Weights of a small GPT-style language model, trained from scratch on English Wikipedia: 4458 steps.
MLP neurons of a small language model. Each row is named by its layer, matrix (up: input weights) and neuron, and shows model dimensions 0-191. Each number is 128 + 32 x the weight over its row's rms, rounded and kept within 0 to 255. Numbers have three digits each.
After each neuron's rows, "fires on" lists the tokens most often at its 100 highest values on Wikipedia text that the model never trained on.

L7.up381:090087087147180106104124126179143191132143092152125085103110068089139128082117098112154149123137105055149155203119184160125182183178105153143122146163136167100124098148164134140126120132070175127109199130152131064107126087090099095139143151102112156134157184076103062142143107121094171114121163168091176135152092120140126080137146164130113113140106157105135129132157153069150103146139117141159094141162143143163094175153159189104151080113124055150130056107099093094121122089034086097169091169144123094110153142078095079115120116126128142099136129086159171083083156106115151130
fires on: "ou", "t", "in", "i", "it"

L3.up334:155134069048143173123143151161095088160081186090137092138099151147167130184106126131160139127147108140141119105156185116053154090097183087144122117173120144116138073082076122102133192095097134166131139152150145107122112095051102146128117072185066103126134150159115172113183125115146149195119107112115117076045142143189121137117101149101116136113173113065146120116137135163135158053069121108067144124146185172169084103137157090139133135092120141140140121093132136131114198189115153141132157153084141115100112133089095136097182063148114131093136124156121095161160098142161145148
fires on: "or", "n", "h", "o", "ct"

L7.up513:119116126076158124079109136101068120148147100195115141113111123176130103154103100099093140137086151148182146122082059134116160112126168092137073103123102146145106164177116172137147111134117119107184168126114108174131132160140136115125097096166150149162189112152103072127094159151130158155124160079141082200157115100162174153107131131143184139069125054158077177079128142072119047135073093153170128089131074123139124106106181145141104156127174095146122137160140143149100060071148095066140151098124114161171128130112082112125092205128124104151142117116201089145189158100151163137
fires on: "c", "f", "r", "se", "st", "v"

L9.up491:159106111091105165086128075123138098157132078179121161118111136135194122175162169142144067154099128214123156105121148119134113152135073139095197149159101124134145109180132152117118150150151126092143150159070111134144062178080153111135197167181085132175094170113125132117107146058103079138132214138155148125164137131144146104152075109130144110152131154111110160155130084130121125108138139129138099118120081148146114116167121141127129099057135232066151148156065114143148142154109108206185158146151112204113160110118136135076131136146113101154142101098147154204110159179164129139
fires on: "s", "l", "i", "c", "en", "al"

L7.up270:239154108109183102108110137082096175097137170102123154171118157085165145133144143147144141149141136125138104112132081150165097085144115123126139086115168119157125106139035151095111127101087178164127133088102124108133061111129156109163054097143147096213067102137102079210155105109098051146089120121151167133127113111133121168101197088152197131127162095172086072137149120145151138134145101120184122128136118148154131118150116088086132121088076114059111137161122113108137096125177133151154116153150147080179137094204087127129115092103143108143145117122144131103151098080133069149
fires on: "ir", "er", "-", "on", "u", "ow"

L7.up300:170101100115086091088131137072095077140103177122146109136080128153111121064173109119126212092130127143072108124112155151073104114135047085152112114110078117174118115061104137153176135157123147106155124126140136151130145118095101146131134105147070161120101155137125096146119114127164091131100171058188074133103120141089146110128124090069126149120095139169164096110131155076089121155144089164120104128139094125155134152183108149143104125071074125143108078118160103125052137080189142160043104164150155063169155171142077113098147143128088162119071177098174181124161120152157134092
fires on: "at", "t", "ut", "ew", "ack", "ess"

L4.up659:109105129077130134117205112097106110187137129121162098143148105111159070089064112138130142103089124119102182090093113122091079146120127159117123176115105099110117148105128083170083149136140132090151101114154101149135114096161169138100106122112121136148143151135154102108084159127148118134065148121174099078159165109131143165148139128135164094096091091089141109103196127160134158145185136149215075195102144149115161139161193142099093189131079058161151151162054091124120111125115100140151149150173149158080091198112094183126159197140158103152053130156084163129146107064156138163
fires on: "n", ":", "or", ".", "j"

L7.up205:146114172138185096099141102136121120129110119126133080136105101097112129171120134136143120097126118100141088139088113103121118096136116135145114163200121126124116109128100104174141106119122090083112116107091097128168129077166070214119183136142075082085080138160146112134157150089142110108087117097190112140021221082136153129133119114097121163141120157087092107102160144104075148128136091175094137072116111223158101111095173155144134140091127146102097120126140089111086171126089149098130138073150123111169063181205103162100122122134117116120135073068181167191145087111117073121
fires on: "il", "u", "ir", "le", "o", "id"

L4.up742:174146192130149130103159171124099128105162113091140177111142117171170144119110182087171111067205135134116115224135116094121138090122118073141085116109132071163137120117111129125122106109181130144101166128116148098166151102126070123215126104179113165129107102132159193149119163090138102102065095098073124188095127063076142158169151123117052115114136141149108152096094047105105112114137107134118098141162113170164157140108112162135160128122086090119134148172079131132149140110122090139131096175117074185106104137105062091177089117045122110155171133128150103151114098104133131157
fires on: "u", "ver", "ent", "y", "x", "le"

L8.up689:156076096121088091166131146071136142104149104117135163114119101121139112109126118095155187128074113118135147112159054134129052087175182073132076103110128133090130117167073134179162218096158146126123132100117122188133089152063102171128112153093132110136119140111110121152182125101108060095144143062123187141111162119109107156078137105206177198133169120149107195183128079098086081123160116146167178110167119138115146162124108127127128127116180088092117129078093145132095148115169104131208129136153140129119184148136155117127143110140111196127136174160143145117173100121100075117
fires on: "er", "z", "on", "al", "ro", "ver"

L8.up638:167102125172195211148144118090136089138132162107159160156125137135117149103121100185133109115101088157128129097128197098165143171121116110077166182130127164118153113127173166171147138178118132159121156172129105128137134129146147097159064116101166102175204063104143103131179113133110067139127112103118208154059117120146129177149128141136171134124113190108097118099145131084098135100152111181171131122109177162169173116062131133123122109096196124094118137090148212118120159140048079116091119117144099125154122152108137143130086124134101092123092113180115081147149054081166074135
fires on: "as", "al", "it", "at", "x", "n"

L3.up733:132106169066173138139138078163113063160110113158141076119127161188136137106133112141153126150133134217115133161087154098109103130092057116117092118119098068138104139120162130068142155107183140143117150118062164037150053168137153161105084171131114173145129128141129118138172100122105155204119148081119090118088114125099125110066112118152198087161121148102080128166125150098104152133151152135146064167136120141120149134155159135161111081152134180106086154141089132114129166096088164084170135093173088191148127170117137140065160156103111133157039156100146159141113115108155146150
fires on: "p", ".", "l", "s", "le", "m"

L9.up667:093084137101122112130100106144140128112081094087133115108146189130146149148124114112131116181104121179202141099146134106149118099163123122113207099119161123111127138125122074127146146149154082100160141113115130107120167141114127165116155083185141140138106173181110142250116111090055035164180101097124145149131132120168160156126119064076217089128146054138112136134106089137095098121116159129159135130105159177108174147175109139132128146118084118083144131152109178104084147104176114132175148109142138162059125063124124165186126110136185108191134086104096163143127100128138186145
fires on: "um", "em", "ord", "ation", "e"

L7.up384:179095102102163070123124108081147069117160125109140078143160133071129120140119139097118114127090145131160097133151142145148123090107086172090127121124103159098140102100147196147146185162213123120177112142150191163136105153170125110147080144089121114143129113163115130161146105113053077132094107129102075200129103165199080090152166070117168135112069081120157193100145087129168102095141109145156170053128214118133162117151118114123112095111153118152137102118140165154106129106151058079137139129110129131146125068088069157146103099112135086143139119110163087100079059130166148161
fires on: "e", "a", "um", "m"

L7.up248:103142123086138131147168182172105087118152195132159152129079081133068167150137118092165192084166140189158130131084141141155137144160079187099092197182122156126155098123127093142196094150206092123119117118132132111162126152075155114101089113137159129163132164153169157134136129147145131120118149122082118123088041080085171150170108160110091100075157119116116156112034118119080140186146073081125139121114115087175098113140148155129128073113139157162163119170135157093156075132126120141153152172124140102155130130137071139146153131107141104080124141091052148121090133153057099126
fires on: "an", "ld", "ill", "3", "2", "i"

L9.up87:135065117154109119095127074076122144139155100151173122085085192100128123163155163151111226097173151141117142199143107138131212130130177098165147073139040145091085129101088192139139135160202089162119090118109104134104130132133164118110109105125148138196175115130097113097158134104149107115155107083183114149148120112126130165150113155108158198158092167122123180123104140065153063115146099145138107137149118146152164085104126105152131109110164153154119122126119125184163097122095057141091131180094093151160109148095076090168140165163132144153102156108087085133082113098110168090
fires on: "a", "t", "r", "st", ","

L7.up462:091112120145078083120156101151139134148153156186153180129115170162089125133065142144082170072169143142106090161094118124130201111159124127089114098195133144082086148100180127111158129126153156182096142104103107140092129113080239141076155141102136079185110092078037148083145110115105134088097089104146107183100152117101098115134122127144154125103103096064117119142164093099144087082166069160088109147113187073191162172126097123189159159133133113118130121129182116100126142114138099129143102113156163136130128084137077141164114121105091078139147120156164120120151196106095135132
fires on: "qu", "a", "r", "m", "ou"

L5.up380:152103162194058161158135101126140111119099097102131198126084155112135133135101087149080112094095160089135155184139132112091144091160128056187089124096092164162146153134119116150090129134155068097169142155142131179123127134161125149120145114126147206198176099064115129149102138115178146114148116163107099189076129093098169114155110160134142122185057115053179169094172114090143142181117088087117160130078093088139173167154151172172141131115163109163132125093110151096157158117098147166106112161138122155099138117127145075170143169173144164186111181124163129146143115125111191122
fires on: "t", "l", "s", "es", "st", " of"

L11.up609:106140150105123070140207116099110127138121132132184135102087088085094135094136096083135095082119115145108122134105134154167165151164093180123125115130152128117147162124188152185147130144111226140128123098134074059150101081075093083164145191125111064115090136170162108127144117131188128150102134098139142160125157139088130161128094183116177183146136163138193171150113136064146092165132111182146088101077116074158129103163124130156114074114140100134145140129070135133116146117056168059130128075090077166099131076153098105088140110122137083140079131095190101080123120106143116122
fires on: ":", "le", "e", "ed", "t", "i"

L3.up629:163125098094206107145150110155135099125133196082094139132105080122144124122116137120160157117072096090113148080123140154143162151207103116121150067139124152169119096053181134126078071101136118164090130128104095127153161078154160153163124144139074220119159092159164120095169142099153101062097107098127175125137112077118080135075117133096140144135103077050182124109176126151137141107094078168135167165182102085151155133166141124153170158128124107130111122165087123100075129089104128134153139085135148106120164094094131137105141176137067147090156065124107128156175096085095187121
fires on: "ing", "l", "ed", "id", "on", "it"

L5.up242:143146149168119122123144146179124090120172136140237142132148137068056110110180132099159090098126157149091121127137154144115089099157119143097163149126060148176132134163118110116168076194095144103166129134150166151142136110078099163162127153067134153133170136032163119166171110116110132157111125170140171175108137156082094149143142147109079123102159128143157092115142096155141181155158189130113125069107163107182133151121135146116112094064163062126130123147103087085154084134097122171147149105129169100150156173069064148154134145106107098032116114086090165103116157100098113139
fires on: "u", "i", "g", "an", "il", "ra"

L12.up669:151126100170158115150130192092174134207154169082108106132111135123198124167107142114074136131133180086127132101088103159179202121148163149143159144138121133103133131152106103138134114084137103201106105101131066135124168184117164185094088218112120142146111102100115126100082144105178138090126099129118135175102135109182149152117120118079081155213111124133129204119143050107153071135169107183150115105086115101112140118137102094103124141127146116076167098111136101147183090163161043109131093123078086129138152124115081129184180167111110176126118153151121142105094136113140102128
fires on: "d", "st", "and", "t", " D", " d"

L12.up440:198097117109112158043161095153101118126145071180142140095167107103157118152083132098119104129131195206145135142079105131123112176158139136140134074134184119077129088123100155101191176159087126131116125130122141168172078108153128119129101128157125108130103145107172112171099110070131090134131191127113164145069125157160136154144114161131117133087139129163117106118134135095102123178147150147160171076137141122188053104119158156139104128076204108120148168138169135074215092159140167090129164063184126131111096141127163138113102188090094068198131103113141131125088170123158141144
fires on: "c", "u", "il", "s", "al"

L3.up546:139145145099142137166109129122147147107124133176036182078037087176134139107136165081104103124152159131141136099130109090109078161153094133132160128080095138155096137178120164183090144085137107105165118088179137138161132043160141129025153171067085116124117146131167085134157078189175136106118117134119155090122088156154164182122093111115138096079125116097166188138118132091090141147122107123140109161123096096123058101099124156163146093148138132098121081103146126098151196178148154118086108092129137114072141106224108102126142090117125122104109124162184086105153124133158121122
fires on: "ch", " ch", " Ch", "ine"

L9.up624:102126111104164067083084112154099167133120158175111124192087077125141136165138187149082093200140138133152113163098118131108126103101117142124126056124157117140132105082116198169129120163138106100071116097133156155113137099087162095119059156152138080138105099098122175122079085151096121160158116081133201149104163107114163057185177130110062057115132150100082095110144194142092100113115152153137163112069178103100161145116136196133150131126141111125147106122148085156080099090071105110078148110140122161072110063106135121129119133199115083099127142087103135154111118108135143163
fires on: "e", "O", "B", "o"

L4.up571:143075144203124135120138116094172184146129081135146115082109144136087175087115146138151185107119169164085084146093140139135141129178161093138069142139101199119110122140109122187136145131134140101089124124143163177116090100115127147090181119107124165136165109112150197141111086163118085122171113183104157134126121191127145151096130144104157134154111131152126163112093149083160117166151109069166096115131157169142118038107112148171136088172203073149114131130156071147134066121110096158163218089063087132137153103130114112109129092139130148121083081113118116165186098114211158089
fires on: "a", "t", "at", " of", "ate"

L3.up767:113079152150122180165071154144098103107119147150165191138161160105209123125105095135143150140154077100105170108137082149091111137104148135141127097111064091096118103191161123167136178116184163161094052101135109195138151142171099112120082142171112131167125135121139083131073100156130173171085147165154121126137195140126123109112080136139154165133165115162171077101115152160237109162161154112151128041148126158095115148163129076122164136062134101116168149150135178178125149125114113131100114126049143125129187127088096140112175129129127124145099124131134107129078106135172125189
fires on: "e", "ast", "ad", "qu", "ost", "ly"

L4.up589:098083154129078133109194121091079067094104120155138120119165070123119130195134093101122088067134106133164138083143088147122158149096062098110139144110107087103093126171126108113130122164110099099117166171151175165139100148142126113104122119127178119147070161122136128116155143150131117092092098072156146170101118084155119150161100142126139048142112085082160192130208093134148145098131104128157095118155164124145126113135134111148081148120087187151114111154114122103103133098201133209199180076150132118164091133196109129101136203088131101128111107041136150113142162173188118147
fires on: "i", "s", "id", "ed", "ow", "t"

L7.up401:121120128101192124103111170106170118084108111090150170142125172118078134196144118109115206158129114132161112171104163140084126157108179105135119144091128086175094160147138111102083130077101105149164125097146122106152147138054107122154139159187118115139108192108211117189090112099155074123142142150115139126105135101084122162129127111094117103140147146128095143138173149140111146167108135045177105093128101111139138155102161118116131125119137125113131168109131059137131112095148157159078063100124115133150131139131124109063140208109047171107052163140208176087120096111132043079
fires on: "re", "ess", "om", "o", "art", "le"

L12.up274:138140116108077122113086102132075103129201094115135127118070100154126112133128097062072044121099103132106141097170127121097085113193166168145119126118112137167192132205161169158081149102109152170118090108154102128112152095177093123129159139064188089149068098119112192129100120089071147185158148146139115135166129144112047137156118141110113122100154145091089120117143134158121139125136087128111136167097093123116118093192112139111097079142137119108051109144115088125151116097132119147066153109146175180143099120097111142153142101174131076113124179146155109072169063082166106182
fires on: "er", "or", "ore", "in", "al"

L9.up359:112145161158143100153038089149122092114159131118118116116158138122133133105121187151081099129207147151116123191114159130139094101132162103175121112125120153162089141091176055142085134136137088171121101172086186102154093113102088114097145162121086128138040202147103110089186084119134082175123128126140169135115117136140133132182138107095120151092103186086142135108131131154164126166132138078146099160100115177150132153135157122134104143143222084089126142080112124113156109134102147079122127102061112162166198046150138164180171163110160183124158121166112122119096098138087081140
fires on: "e", "ac", "ut", "\n", "h"

L5.up623:125123135092167083117126160109131129149097089158178163175127133109121119124091095170185156099088092121055146200120163129145143116142163117123158145132149125092096193121110148131176017114112070164152086133119180182121141163112161111087093116150130196045067102162101110190143140133143126117142138136164092134099112135108114160142106123156129176128177151133101098134116081150156147196125190124119137178088151105200113074125134112187120081162139151128108111081164138081072139138109129114159161157092127145143103132113099128183102105141147174145105065093157171126188089112123127094
fires on: " ", "he", "ec", "h", "c", "z"

L7.up91:092151093100191136102096119153105140143161130133117137135132126088171102163146083169107173148105098128138101167125130116145102204123170127123113144092108134185126145036218125125145160113126136121105117107123105101088084127153106125162105184122159124084099138076191146110173101097126129164112145067155114137111104157104149087121077123129092141143101096147123142108178150110132080136134169132175072110093118168151034151094145126167150126184189098196136158125144159083108078124108138132179042113134137159169179121109112128179160086092118165108111127133163196143176081166177089117
fires on: "n", "at"

L9.up54:124154068106104107126150142160141115151108091148085124082104131149166108135079065129102106195103161175127087211090160103103085166188125156093096113153166107139133143184162177126124131140180098130142088186133092177197070127094190144091092163129117122150154108136150160154160137106098129119150191097191178108169187067137101154137108089091112138090149128088108100139078090121164055118197156109123066166136121103162120168154144130100153130133135121120117122129136152168122168112140174146128095160143104085120167079118162164125122181099169125100154139122148156133086088132107168192
fires on: "ec", "en", "ac", "c", "st", "l"

L7.up156:160121101123119083090136096203116089170091184144146156094145095134106146206127197155172077125148137142146131130134076124091147075204100113155109091172069105099195157137129143083121168219134131052099153140133118161147099093117175128093154141141116171161107125081146095115161129158148114148093161139102143148105162088174123138174130111111090143222194112129121163086148110114099163130153171159143105125121133171118133110142114081131088105091108128096121113089148111072167121128090154064166153069146113135178083111155119108103141101121108124140147128169111105124158103155183191150
fires on: "r", "l", "her", "ot"

L3.up358:141106129149143107057112182115124043058059162119184145100129121134161120115109138190112166140149132147135082148133150133079116135121173124101112111097137062102101113183125128138111092134087171122103101065132135196096133156098097158102092163122080101170153061110124102169145073100106118142091134163148140197079121096047128115141167146116090116127115118140130118117163125104136122169138162158121141001100130140142169117111109182155167120065116116066113126141156114153173071142166117131056128105105141113085143087081136179154067147151115121154103083133140143123133134160132132127
fires on: "o", "qu", "e", "os"

L12.up48:158133156096150155071107098133177122198156168147166109053107153101166132131091086150148141151226149132173149130074101159143117108149115111152110153129108112104131129115134143211115187164124120087120152121158119061151134155146128146159130149136222172122130151110146141129125149043062142093079121160153174118169058131208131099142171112197096113097134144164110100113137161085116104126138136112147070098128106139158129106140102167091078170104088111107162134097142099105114155167147102092132110143106112120129077172141140137095139142089142105171173131156130082154108151171087088205
fires on: " C", ",", "i", "C", "er", "t"

L11.up9:080095118132111108062109122099074100163068117126115114112158137106111134123093079131170188129149108162179115119125173121122157144094107077152156118128162079177252144110162127161117129184179173107139067081111152093067142104141159137142125108144168130125099145168132136118144126140105137116053084136077161121152088150153101108120164055118094090092128116116134107086163102111081112174138164135126061119115141157115085120142106182112062123069090160170123112114154197147109149137134085140155085163137162113133141082133144156087134102110157121105152092136135123182078150166132050088
fires on: "ion", "ur", "er", "t", "u"

L11.up673:105133119155189145134179130122112119157138175123131114114137117147126109132117170163113112143136143148068136150125124184129148143136128064135123148127122157151130126164147150145081146171143092052086081141187102205106182196133121135167089125135094133124094134058139133146160110105176167082092097133091139102109086125085119178132085143124101113147126112129088171190155132134043165119109138085096121163134108109116121089109151114157123087144156096135201108069166134070146061180100111146139148041142133116156112060108160080176080112120088119202109147128132096127159119086166208105
fires on: "l", "e", "r", "w", "b", " Ch"

L7.up664:157042161106191150149135149153113112136112112128170111177099152165134161095189103148127152154155173184102104130148149161110111067169152122113158054134149099080149110132160157140124122109139152141075127096095163113124075125147128149104122173148092166137122151147118128166133114119134116087115159160157153108091115086095140134093047132134117142139133128174132106092150163156107068126194137180144148125180038097192125111198148079169108107138121045125105095117129161109124210095138146098093141135141157137127177132165125163047194101076140147142114135125198145097115152142174110101
fires on: "d", "h", "e", "x", "ack", "at"

L9.up411:143147202134145126072103127137123091107133118134124179176098114056081177067079112191159135119127103163150149139072086133118092101147136089134143150087196107134141172161079149075125096144124111164153161117172175136109110108084180162148111104154169086156127173112135094165122121115144054128092108099103161117159149145116117115121178142182083122092157092141075098130151135154124095147073137100117071154123140079155174126155129105076102129122143143156121109135113134198141155170144074110208110145130138120162082119091124102141140093116118124094158156144204149119175128112053036155
fires on: "-", " pro", "/", " of", "on", " de"

L12.up212:198095092085128119091102197115164115160176114140129111142086072133125088116120111109096077090162133157157138094148147129166099092094051149156137140112144166134094089165155109057139106132141110135098126106140085094115146062115163131141124110106189131121104109106110106088086080135141084109107144147187196109131098076169146199127108061143105103145084091149142120164132202100066105091145196070141119100159117123063139171133122142142127104140124128173098110102175108105122094178164082105112108121158125098151129123185129091140175149093148081123058129129190115147141070156116130089
fires on: "er", "ess", "t", "at", "ist", "ect"

L5.up378:167083138122158108113121111145117091082058174173156139170071100087069186089135099112115138090125160184063143078091111106150161144137084093160089105128043107157115141135127097156146139119135124139149165136167128152057097152092131094076134148106113122104143054128083117139164161110198125186108151122122137118103097078157114150097113097114154126107109122124196111206175114121164118187118126090100123103177140172112078128068114094137129132120147094150176138153157150158076111154146162097160162105040152065089145118091157150158146197122118137124108135095130112156099084108127146127
fires on: "i", "se", "h", "b", "er"

L9.up660:201154043107108141137173147127067185115178164089130129094059150152140087138107155084015130137128111178188167101117171158159165109176105088144135106130140092157174109107122109117057129192112144142130143134141101108168095152101135163157087147144126163098146163110113134103144103115178084098129170159131087191138138102149090172137123096096098086163119077122194140185151153135125180160078149132147092138111089152114178165112129132127097100130132091182115118138158143100097096098149088137077111092083169134086091110094109098166133136141110098112123115144098117130170086070103133095
fires on: "ess", "ill", "t", "ing", "it"

L11.up173:073161127091090094135124082109183105171143124146119162087087059167133132103123088090085114193209150152128150047121155165096133078096102144104112144106083129109179138170123149077152199179073080107079102104108134126105136101067141079090143101157123107199094131108126133175145106166162130130086112139085173143118161097081147115100063101168093070125136088152140160136147083114084099160090104166139126136090149151114082129087119129121131132169122105125097120171098167149145185147153096116087133138085133099116127120184124112103066164166117118163110130131168106183175115104136103156
fires on: "p", "ent", " Ch", " b", " B", " ch"

L8.up477:130144108189137186110092157111103136091081142127126133193140137089145125083185121172166144134154101139155145149106091108113132065139127127139101157126172127112108175049178056124139098204136150079085128110136134165137104110132114111107183109173129078177085150106096167137099134141116078121158108141145121073125146126150154104108125136211126124095073148043084179073135141093115104136128125175151137044123120104156158125153146113147111182113149072130110184164130142124121205135106123084174172122132145121156143106080160168116122180120136111124111120119080079133118168096079050155
fires on: "er", "est", "e", " b", " and"

L11.up260:124151121173135200133091112137203120194081164151146036177070138161103132168112125097129156130109110163162155095136116076212169094182110208115159134137133183182111067101141145100129120104137116073152127141143119135151099151170145142120119112123154146152147154145154180078084123097128096075129111158108151144110118135132118142149106186131118150171143067158047103075138128127097178121109116154165143143141157148168130126155074118141120034140109155149116135187112171109112139160129103164117070124113117123157222131103096100092145104108127079140119121076129146096109126119172154105
fires on: "un", " s", " Un", " w", "le"

L9.up103:149140152120090112111135179144101119118189169073112093104127110155182140048040106083089168119154193135107144132137169175086124159159123082107129074193125032210160096120099106122117166186076132179126135113163188141137151140091099153116145109146146179138166052164057195080085114097161120077116120124162135090078124101125124119129175119149102148150075124103125126082185128139099112167107099151167152157174097087137131128147158127124126134141116119145164119124121117138107127154095124106087140160141166137152136123088118085129139117125142114159130107093141141112197074135174097112
fires on: "it", "d", "t", "w", "ut", "or"

L11.up190:112103099094130174118132109133164148196124168172131144140090204157125087106149091099121087165059119160111149131114073047131117163154149069080084087169116139153136129089145152136103144161118086116155065135163106160213041141082127135168147112180127118079102130109187130108109104152143146148131144116135154143099096157066133113175187142172087156113101096117152031119116111146148165110119139147154082078137102075161129119128128083139124160107177178152128129149119165083122139171105098121150092161094125101133164120163075161198150131153087124148126175105144176120099127163118120108
fires on: "r", "n", " m", " H", "at"

L3.up146:124136076098172157119113116190139105099066130125161075104104168064136113129217133135112166117142126127110107114110085101105142124145201140180172135138121134133130150147100145151159058128140139128184167087134154144134086148094047111115114117161108083095069222157122156138132146064176151163117136133181065094091155127104153107137093117071097099120160096109188146145146140116146150117092125120163107100106095089181122117088130125162096166079068154101048100139153185097135163159168119148086100107140117147129100114132090064075142121157140125158119101148155136154143100090119064121
fires on: "le", "o", "er", "or", "ly", "it"

L7.up288:147189130154105058160135167159143088143158140138166142149156126112140105121130101087148090101082145136190178169103149114131119143094139165170114193035108113118098180132090106177122103176146140077075119143112159164100127170148149152102118145127066102126080151159086120156169097064121178123155174150107139125173090143133123110122123085184098135123147205125129162114134140161128112130127192101187122139083108178117161168095113127143103120155148141078107134112107126081066171177059117104149158082149103179139168096145106159143106134090173075177157096094138154104141059106140133080
fires on: "an", "ec", "ac", "oc", "c", "h"

L8.up490:158127088158123114137132132088117080172113131169158144096077159063062154158149106128108145110143173180078108148154118130115139074110132181112141094030117153125110108119133128215159119140127192089160123093080098118146057164076212076123142146145164126099111079124121125118147179104132155145100141109116125097165112139138180129110173114122095148155123114130155154128182109107142136060192058122129135129105192134146092148125151129121155115167218128114148104098147162083103158126159096112144121138113141101151106136156113121188132204166100177070098181088116129132160109182123150140
fires on: "i", "er", "a", ":", "ri"

L5.up278:082163186097150103104146089146118073084095103119121105160119120114158124107154159113146156167133130122050134134156113122083094112177142150127131114107077097173116093200161071162145141121113110152157105097095051112147117056150128120137114132174149155109160121171196122130083142094125146125135149142133141105089116164123099119111127160107133091117176100100142136148193093111121056126179156158104099113111112199043178133153141157131140180091118112167132151107179107129100136109098105168039168110139142117127105146151102139122189158178145140134041110148067205126199161111122149121
fires on: "or", ".", "ore", "ric", "es", "on"

L8.up274:156109097131139172167122136120139096133121111119121163087111093120158201128099115156157075170197125165160161115112139125125141181194095089085070136102173116124136140161146114125103075111074106137095131141149150137149118145140155112118130089122156114222153180134058178133175073106183115167190122131155151085044164101168117117112130143129140081078153151128160135149070088097121119101087085145149151159140138130111130148066105167202111140148114121159145150163127139153130087160110079114130114163163115185109116201142106134124149077151093121090205129154061118130167133100149095183
fires on: "ou", "m", "it", "as", " M"

L9.up761:157103108070084098122082112128159115126165146109117190111082097167103144128131171195104093124087128161105103074135120162169156107167139138117136129175105040130158139115089141105090155102109147091090122123115090126162187134118104112157105127142059153133123079125115149092091079137147076134153146124160149160180062173131157136125125114145051122179107156110144138083104091086120133093169086118169072162128110150094171154086164142160071134143118119156182079115126110163132076053175141095133144108120137210062131148155097100173084105146114163095121107144160130080120089169144106074
fires on: "t", "-", "ol", "it", "l", "s"

L4.up359:083057101101097118114150139097130092133118137123132143151107142129146071128107140114150114154134121154128113117121129136142150155091126130124100158087145166187166089107210141129135079080101161098088119155164193170150059132095122144163120124070142166133103121121140214162110175132130112111126135068119127191103031107173094179129126151116079194208162116159111120105099118096132115122087075092120123124168097128181119136115121129144119157113079104088151106097160123150124114169123175099112131115172059069110085128113057117183044100081124140133143111141183152138118068137132160096
fires on: "ing", "el", "ent", "on", "y", "c"

L4.up248:122169119106156169134073099120138115135095128128108187137108132067139096096152143150148100178114148127103162127104128142128119162200131186150101124159109079127144129145152144116117104124108114128104086177158153151156123124117131111135153102173110110178124142171113143122136098198135130108154053118117182118045119093129140158113120080188130175103154130079131077179154119112131099120188068141050167115093161100187152105120134142188101116127062179216175091176128118111108130119082065179087115149173116114134121195179109104130128131166140130145168113151148155067085106145113204163
fires on: "m", "M", " m", "n", " M"

L9.up86:114139119101138151143162115176154084120150145171198121116088141141121099064065151104180153141123138106116148164089109094123111163119112113112067106088105160083118115182084168151104148140097113129129104151153185088177180089086128134101114122111151155186153136130087162173134035119120117136098154130136145118109147078117203152161233125097131130139165169115132120116158091066126129136113059146144208066137143109127171147135128156145182152076165172126132159109135133118120123228101153188134158192141075110122119154130095179070137140085132127150136135155115146137137098163138125145
fires on: " m", " pl", "m", " M", "el", "p"

L9.up654:134073129192153161162093090127117138105111175120102097160140117118126136154121144116167147148129106119186136151099140092183130162117084096148057108107137146194122115176117163077111155153144057067120134120108158150110193144139125100076167088154105128194094136119129152089055142111085147135086168194111079114167079170151115132140134088070097103075117114096086161092090124135153149149113098108166125083130151154180128158157059130164180176135145123145114160119112090125144188142119126206180140089109129085137154106098127112098128139113164079103128061149121069183127115089088128160
fires on: "ber", "e", "g", "i", " and", "v"